config = dict(
    num_key_value_heads=4,
    head_dim=64,
    hidden_act='geglu',
    norm_place='pre',
    tie_word_embeddings=False,
    init_std_qkv=0.0326,
    optimizer='adam_variant',
    beta1=0.9,
    beta2=0.98,
    max_grad_norm=1.0,
    batch_tokens=131072,
    dataset='wikipedia_en',
)
MLP neurons of a small language model. Each row is named by its layer, matrix (gate and up: input weights) and neuron, and shows model dimensions 0-127. Each number is 128 + 24 x the weight over its row's rms, rounded and kept within 0 to 255. Numbers have three digits each. A neuron's up and down rows have the sign that makes its largest values positive.
A block is one neuron, or neurons of one layer that tend to fire together. After each block is what it responds to, as a language model described it from the Wikipedia text at the highest values.

L5.gate149:066105171088118150108142125078136129160138131100133153134120129132126110144111118083115118108141153151144128142151137128102118155139121118170135101163159146092152147129115132140117151116122138197146105117099132123132141174140142108115126147137077113112143120145104133141135114123079120155098134116172141173119133114092140118117159126122104172084101095140121088151149067150175116098100
L5.up149:068086133066127131150139104112149124118091145092106145160136117183117123140098095118073111141166142130147159144116113116140139160116117091118127196128169144105145141138143112135102158062099099170134117080120110128122159150138137089132149128133093113133156181137128108135111135139107109176120121104163142116157120076136107159121134151104103149077100127144159106151149116125146100137121
L5.gate190:097137102129148135084135069096123146116120095127124150128155133109153102120151100134147177153130128119157114117128134103082152131145123122172120095124150165106142120152109120159121084132105145177116129111089135140148162127146128148148140088139119081136107131130099097129132103163137133125143162161117088119121131127103190197116136109154132105115092104121136154122166082167156142094140
L5.up190:126185183102164136123093116122149138122109115126074135146130142142156115134122087109089118111085091181120144116138120137140135140094147135176127102129112144138082127100117110142105149107110131130117109152141169132140168104129076132136104151115114162145173136141137131141142111145131104092119129164165139113095094105143127159090137151088105097111171132135130133153103100117123145127142
Description: Structured data field labels

L5.gate640:142123138143124128126137168153128164140140141105092127176139163076165122155120115076191184138099167151147139169109131140092128151156120107083088140125109096160166153152104108111140111121163143154155160064140092138141130136197130154088128096092142144123108152133138134128084118156127109138167134137106129169115105108119134115114097136094199156129093127118110118160112133148155121110104
L5.up640:161123145111168103163125125104148131111086155110166132108116132090112162118143132079145082126143151133138139110152103152150122108093147119180143087148124137156151154136132135113060132141156141099117161152160121157108108101127135126178127139155129104082165147135113145121135112132129131077150091119174140120119121119087152123125150110153119145144189151108072166107099143129138175095089
L5.gate848:108162149133093104112119171113102170116125143153174145172100208106165124140162147097098096126093068080124142131123111150111082125143136137117159120133115142128137112141053143108117116150132081128099090091121132129124087140103143126106101108114098149131141097149112118120153130166115120142109097121114145127125138141128102136090160119157114124090125142121130134113060143139135128103152
L5.up848:179188110143144136158106172139116159122125134114133124141096128125153133161123106135121121094141139137135097178138149134161140143170112130122141110146133169121171142126143141125146147159143120125173159097138176078157137122113151166140159124130111144120106160145103124099134112136157134182117137104174150099117161122111127085119138146133140127143127123136055111093077131126120129114104
Description: Main verbs before complements

L9.gate228:121142125134141100132089101126138115177129136117112174173094127112132164161139162107109175136111098105193118129084119099145131149160133143143146138124099139115081154095129096107076131079115155117115138139125149151147114126144173118133135144096143061164105110146119120108113114105167148131113107142147130101125120119115101145107162131093094099087129160132154110129126112138111085105124
L9.up228:135106108135120128111063128162152108192102096152095138129114113104125135144122104099155169076125087100166134111088138134112134146098097158131105121106145121073132144134121154164159165082130120088127137179162134163093120120155142112136139151136132102156140108140086105135109171091131160158119127092168157134129126125141112128093161200095159130107136158147137134130175125145144107095103
L9.gate231:055157092147151113144085127088149110103150110151066127120128101101131109154093144108128111093127113129129114153091094076135127132127151137159157121114120101145122144118137149106134112095143162114107107133129180136150130126121125125119151117124144115143119156143116114121117140127084127117151117147084159129112131147079123112095135125115130142171100174149113123120133088134115107124102
L9.up231:115098175093088130108136150128096132116143122093120105126118126142150077144151121104120156151178131150119096106134133142099105090123150164155153144139156137115118149174136082087124136140099105123131087129147120105111114129115117117114124113152122109155116123127155118132071139159179119133178140137156159099075151110123164123101158159164077164150117157139129131106152130139147136150104
L9.gate319:111151127135095097132127158187155136151136127115162157153132107168126109119073100127132107119127151154139106149068099113123135173117136153168115120168145115099186119127120141111139104082153104122100138124183128148109127115138150157147161163115126075141115137119149120104134105111138130114128136130133138128079141134141124166098131149163128172157099116133071092149118129108175145121088
L9.up319:112137123149109110100116136105088122166131152100136125148119090134120083114082165130160130149108172132129157101154122098148138134105154149121078124131104102115143149138100154131147081136131172128131100114171145143174153117193134103105190164144115109124130086154173113119083142116113098115100152098100114116113115115107125075152158108129130137153118104136109144136141119135155187110119
L9.gate401:121136115159116121134162126094113096118124139132167105135128108119165108135114129139119168112153123127138070134104114170111116110124177136156144105104136145129111186125095096118116135144120147136126094093138117111130136076093126078128111116110093128132079170162132155124097141085155118136160109167115128140134115170116120094105134109127121101118119128109135122127117104087126172147135
L9.up401:125104151137096141107070116139082101121127096118101129117093115134150103137145120117131137116121112163138127130123120158160109134131085176159099087147116099169144111120103118104098122139122090088104116116169145128131136106108139134115098120166125084144128180163154126126174139167128106116150169131140123092110138101122144127121126138146148140098125117114188143139165142133120114128113
L9.gate563:098135149134131130118100136075150110162157116130132147099138147111085121104100159163155116143183163087141143108152111131102109131113118129132136144072123124142072142158086139136150085171124167118133108113100096154155138183164115119130113137160146135086123157113095132139158132164145084168080161154156117106087153125113137124108145138123125144106106101088107153098104115131128114129124
L9.up563:137174160133111120145127116139130118146113092109127131133087150147125120084102135172096151117161095159150146168102124136117124138112137147148122114164153148129168071105127152142172133179136119074142114132168137140137151122124129072110135129167095092130126108135144110135126148130140109127171155111139117146145119142141096135142166149114131121144117092120120158125150103167165163100111
L9.gate732:128168100131098091113123164120137109173103127137097133119111113133174141143159099115140093132163103129137107145088132127157132124166131156128133100143131141125124117142141133134169118120151177152147155137113100114120154122128182107068130103136122105136126082109166140112086143101137134144151160144105105119091113127111175181153118147162140090166147134140135126168160126157136091118115
L9.up732:102154124135152152094104114125153122116159076140122109129123113134132117140163133132117190143148132131117155198098142122091108113154116139130142109163123137098108093145158112099092077142136077107118148133134130170134130131147103074116098133094089098127087127110146140138126135143165173099171112147146149134119144109147156159159127083112148143148143123165149150112108157112131140111109
L9.gate744:132112151127115110119139115103113121129120103140144129112074156109116066109099124106164159167162136138111140147122120116115104114108132152153121111121117158083112169114122087096146080145164139087123141101103107163136146119110120114164108127140106115109125137109091134115129104112133123135149146131132088129086121145097143120077110135169115115134109160168129091152115121139153112152120
L9.up744:090134138127116116116126167115099149133130085135136168128113117128076068080096172135131140109128134149145122150121149132113165102091145151154098138156129143118140157122115112154090132118131163125123088148112130136174142108119119117109089104135109100138108146122107165154162115111147139100123165114125099098117126160121148091125101109108182109128106155119164121113158094115119138093134
L9.gate922:135124128143123122152135111092184139203133120114168151106163128058140091161136151114165138101112125140148158188165115102095145125164132136157142153113141160118092140151110097080142096130112085107123128134141103114141133145134144120115119152099123125133124158152141158114151061125159120106152130136144129118134142120093108109104137158096163103135121120122168135140169098128158079164117
L9.up922:165167102102105116095127130135099095162131099138134137157103096104122125136086159104142121111132152159112116065081124113108092133180103120137158119135171106085152194117115128106116095124155141126158111116157120089150115102149106078100145110190126127130098110123154108136137144114144131106163144119124116101140138110171148131143114103133154160123076140120157127113092136173118117102168
Description: Music article punctuation

L9.gate158:110137139144145132152178121171120138154076133100104159103103147109151131141098122117190131159132080127158149135065135110153145149167139087176123157121082161165141127124049116154142153160133152171094109102132110119124107122131172151084132084137091169121172059144158070102152121132112148074093117140151130122152099118121140142098125112144121109146142159134127143131129093099138160138097
L9.up158:156150085089131149123124149125134133129146148102125143119129139104135111161114169154158108134164127128107139162166104136135128138090140133130130107140136163151107120146135101194087119096111098083097103105139120141146113168145129157167157128163102141135134101142143087124145111143101130125124169105095144145114107139121155154156131129095098141133132119139145103126124158118134157138102
L9.gate249:139155096147159147135134136119142104123122124140125199156126127106121124145082094126142116157086153150167121109142123101129104169125136119160105111103131165136060134152087088162164109108141108140129155113149132153135095139113128142131147131171092132113149194211112128101157143113090136138065079121147156120129118108086116096095141082120107166138172136134124101105158086141104134166104
L9.up249:166062119163102132101094135115105083114156126103108127149102104143144102165123137154157101120130167104175140127122130163150113117099117143127113142127131180137123127125101116160103092130149139088088131130122102133135106101144107124162131175157138139118096117119149136113144143064106122154133079123122129082092185095114085157150102139098146123124144138123130140121119151127144126106158
L9.gate584:088151136112116163105155136090145135101103150099116109174135149145143160175092130096121169140098123111142121127162125107136142136140130114151086137129128121125121091148149115147129112149124100146132135130137134131144120129101112158138109142136133100145120131171056117140104140137144156131127090119136180143134109122144097074107104127125114114172198118108145169122138105159160178141104
L9.up584:149138127115135094146148123070122125111114120111112120194183126101090136155153099128143145141126171098175140092136096109097140086122158137121106125130129142125100117143135105154117118154109124162122140153160119113081128097108164112098124124146154094088156112191097091103130154176162146133121096121087151154136090140144158093136136130130113086137134130106165119128131104099178099113141
L9.gate594:173126099161111159089105158095183125143089117106144133135119168148101160138091105122105158113138149094133173151155093176078124096119114118120147100130117125170151119147135121130134093136131144148111119153142147074131122143147130113100172130116116124155133147075130109083108150147140149142155169083123144166145148129148135147134119078125131154116123075037167142120109165121100160152146
L9.up594:140129119103158138072142104117126127111148111129114122151183160124139137143111131068125157144119126125193078092129115197114185198108144093107099143115150126146133124164153093155107115118153148095163170124160118147098090104103143138112133149126144161091119142127080086166127132154095094110101146142111141139184111107107105094151120139153108104139144124118138129100172115079112123134145
L9.gate665:156120117124089112106142140112069147130110167145130118177111160157120137170105157092134144113069146111172169126139127124120084127145152132149147080106114176138142129163086102151129098165112146139170111129130153103145137167115154135106157132104116091110173144129106144100126136129145117118102123133149116108139104141117154095119122122109137110120128133145119159124143080152143109059133
L9.up665:163072112158185089169112157105132118140121171135096127136157143117140149155124129119127153138133148110104127133169134105131123140145126129095128107125125147134092113143111169153148115071124107123146093159130110117078137113146120148144102129124156114174153175152130089116135118157110131132113107142125139164128130125141100167164109114074101133135153170114129142085138109127115145111087
L9.gate757:143138113117089099157137127101160140117161115120121160124126093148126130113081158115123101120127121096131130147124067138166150118120204178155134135152139133175155098134092080101083090108110164139112144115086168118154117163168116098128144137135125118115159103100162155102119113107128123125107069115141110175149136080101151158133129090146093176102133129102064126115121132095120174129138
L9.up757:087128103141100153106149135106134124107064159122126118116142130123109133143135113081131093086156087141100124111143118168156148127086123180117161143122129164106116117110125123133128120152172114144143171121118134107072172092119118169100133151158140096143121134102107092077146125086096162125149089153105146141132152112124177107079125141131125113090167144133123144140142125146133138110148
L9.gate837:158159085140140149100140094102078107169125158117082134124157137115131121157147146125121083155129172132129173097155162116113132108109130132146107120128071145140111148090122095118147102103126135113128187118078137072102122140102116157103123143103138123115149157143131108154101143111144154129139100153114117123134165134146118156115109122156148138158110135107129077130099115110151158119112
L9.up837:107137144173153136130135146121098094120148157119118107114111101104166127113150109092158147101096122121110132100153131095138121135146131110110132135136125113137109106111116120155117102145125088127127136111119169140128080110145122132073157157130144107172152125125135101106133138121105161129161141123127134124123138091118092108143110112122144134138156151177157142110104113159145146102115
L9.gate853:150121082147141123145139097114125135088116132112119145145134108104130107115114120126135146155094126110089177117188146173102146120102149145110135130164119115124105067153142085107128115098155116164117163145126150070100147101144168122130100102142123132097126095114135114106134109121120147162124098099099117136134134123095103157116135156116117151130137158153133125078115123114121119137132
L9.up853:112144144133118103157135123111111114114128166095108131131121106165117102169162134130091168082068127119112124110163107142072123121112127126135077132118100144132136116109113099139145149119145119122117129146148097098160141126143154164109167043157153137143104148156132121128118124153125148130116153125146115129125157112139136119107116117088154129141114158120152133155095117167127149160144
Description: Passive past participles

L8.gate276:117097152162123154155094107134164161117123172128162144121126157105157134184100135121111137147109083093153141158134094148124133086133121141132112172150099119153141135160108123140145133116133127119126141134111153096140093165126154142054135112159155118109187088120102094119092102147126120148127114133142169081128083129122111157123150118149116133171117161154150132082073097141134140132099
L8.up276:139091130103136116154107168105130159142093155090115125117119135132099177137122070106096159122158152099118166154134156148123184145132164147098133158110126130148128120105148110136145113146144169121149135116139104128113099157183111118124144172125087120138150143117118109129136113140098125159154137071089157093150091122162111151152106105089131138150122133096142124083145137131100056124132
L8.gate302:101127170163140170171160129102100145134120164146153141158132148077150105129118112102107147129151110118143101130154156101152128146145133154176096099153098109164152163179154148123134115148142138101133164151134128163150123097130125134117112140149098140120139140136094124139122132142112085164130055125112161131093105130096105124118138123129132120181139124151131162097107092121151175146168
L8.up302:101123120097126100130128180133141109129102128083100138123110143131166128112123116150107095154142137155108145113121117147138156112111099128119107175136121136152107089079127120083131125096165086132124135067146101106127124148139171157144132115154125091126120136129178143131118141144093133146104155094176160136156110132171073156127167152122097119114147151121125141129126150144111122090138
L8.gate665:113113094084119177164130118148149181110104120120154160136154142139184136125153156114120144160130131144163136143166066162116158128159147109149102097102130115147135127095132144128138145089107118144128119157117137125159135133065126157102118073139124140114141104151137114140188093132116137135090087124167168108126087124124110173131130111126077162143140116175110127124119155113142111161106
L8.up665:123132169142140144110151171104128122091139120088126114181117170111154121130088120159141173091125118148124143119135144164118141147116136156101089116130128142084109142121132111163120122110132101093116143104103114136121115130138141085131102114126115107130121113149113135117112084107125098135115105173178162074125157145129148133116142115142122121146162146145169107169140103133104129094107
L8.gate1020:131125169160127135153111141158148129124132159146063136118098173133095136161085142124158150139110105137138136155151142144109101116153165121169083087150125099166145143133104090116101138086138109103119144135115150178133109151123115131098105137149097128095158130152124098149088156145086111157156115154121141121115127106126165165114141112169120147161112150151135131131105096104136127115162
L8.up1020:135081106112128123140128123146120150162117137112128159157176149094118097116138136148133112155144166143105167131166135163110153127128118114110119155137170106115097111144104107107120106174167138169126153132156128107130128078163148139163087138175143123134131151100106117135098140117071139136110115121113135124133132153134102140133170176091099158155128137105185100123124151171091141103126
Description: Main clause verbs

L8.gate106:164088127107095116123148117139120112124122114118121123131140108087124127141067117114167114168111148126112089135129081170097098156142118138184149118120133127112111130145121088090137134079168125117136153103097120164146135121141135108097129152125135090100120134152155126116125122134126081058116134145165094102106138156117109142116144128161115143117110150152131105126137130095178117125135
L8.up106:124101128099095128129134124173173141103114085133168159072104166124134112155147143111132151123109130145119135161084137126114104131115102114108106114135175121090139086097142135157103163098158103109168071151105135088107166131125118097128109117129118094164093174132140156168127112111112135094179131130164125067145120137109111139078159132143142143145140150179164136108131139159109110146192
L8.gate341:137146122117111154124137107105132142144173131133139103107097117102169092086130148107164141155129177141150118139151118049129091144124178156146095138120121127118095159111083112120152095129153123071116157134106150118159123141187129110112133149087124124126111080084123159146107155155152143092132123127114104132120082092130119141099087144108146124142149163142163101122075123144137147148118
L8.up341:098164153122128083110132133133107143152103105096135108097141088152083105156105130142160144125143134110108151105112155135071101084095102115169070140142168130070133170118147140151099110065094125145152142120130104146155115117100143107103108105153142104156133162130134156146149115091124115151177155115140158111119133165145177116111127132122094155167140168118143133162124126152136156137160
L8.gate610:145103107100151112131142101096141171115108115104139178156128157121134090129127185138097137114141139156152159101141098100100106138122100106133134114117125163089134140124140108128156105101110128139127160144099157113128114106150100139094129075137129093149141144119125133117111083115153175113158136157119098099116095141102129125098137130129127131101129133136139145150106107135090120138122
L8.up610:147135082153113155127119112112094148077135107129149131196112100145112128128128121090126120114119139137151135120112126118096140103095131156142105166152061139078121157124137102109096108147147166069134158131073162133151163104102125097122155115167140077123170151121136117120121141129179138150106120132152119089092116169151124156130085142183107158092121092132092172123118149196145073114138
L8.gate981:129153142153104107112144104107123166142141062125087127136082149117166081113131108148137101168138134110124129117162120093104092129132166161138138139141115157116108127109137136151127103086150111137151085124118141123151111107124167116128176142114147110140115119141135172108178132139144075144143109125109141163135172128109128103127134111121103140106130193178139126099143113119157122109140
L8.up981:150110102192165156139144148153111123138143114140113134111124130116148086125127175084141119156129141140140126150164121101094094157161135121142102093127099158099084141118130071088109114116155089141136087162152136162164117157098170127137098100115112118098169142099169117144136129151142124132127135143101139132127193126106171141066174129115141185140149103113117132154113109132125101151128
Description: Musician instrument listings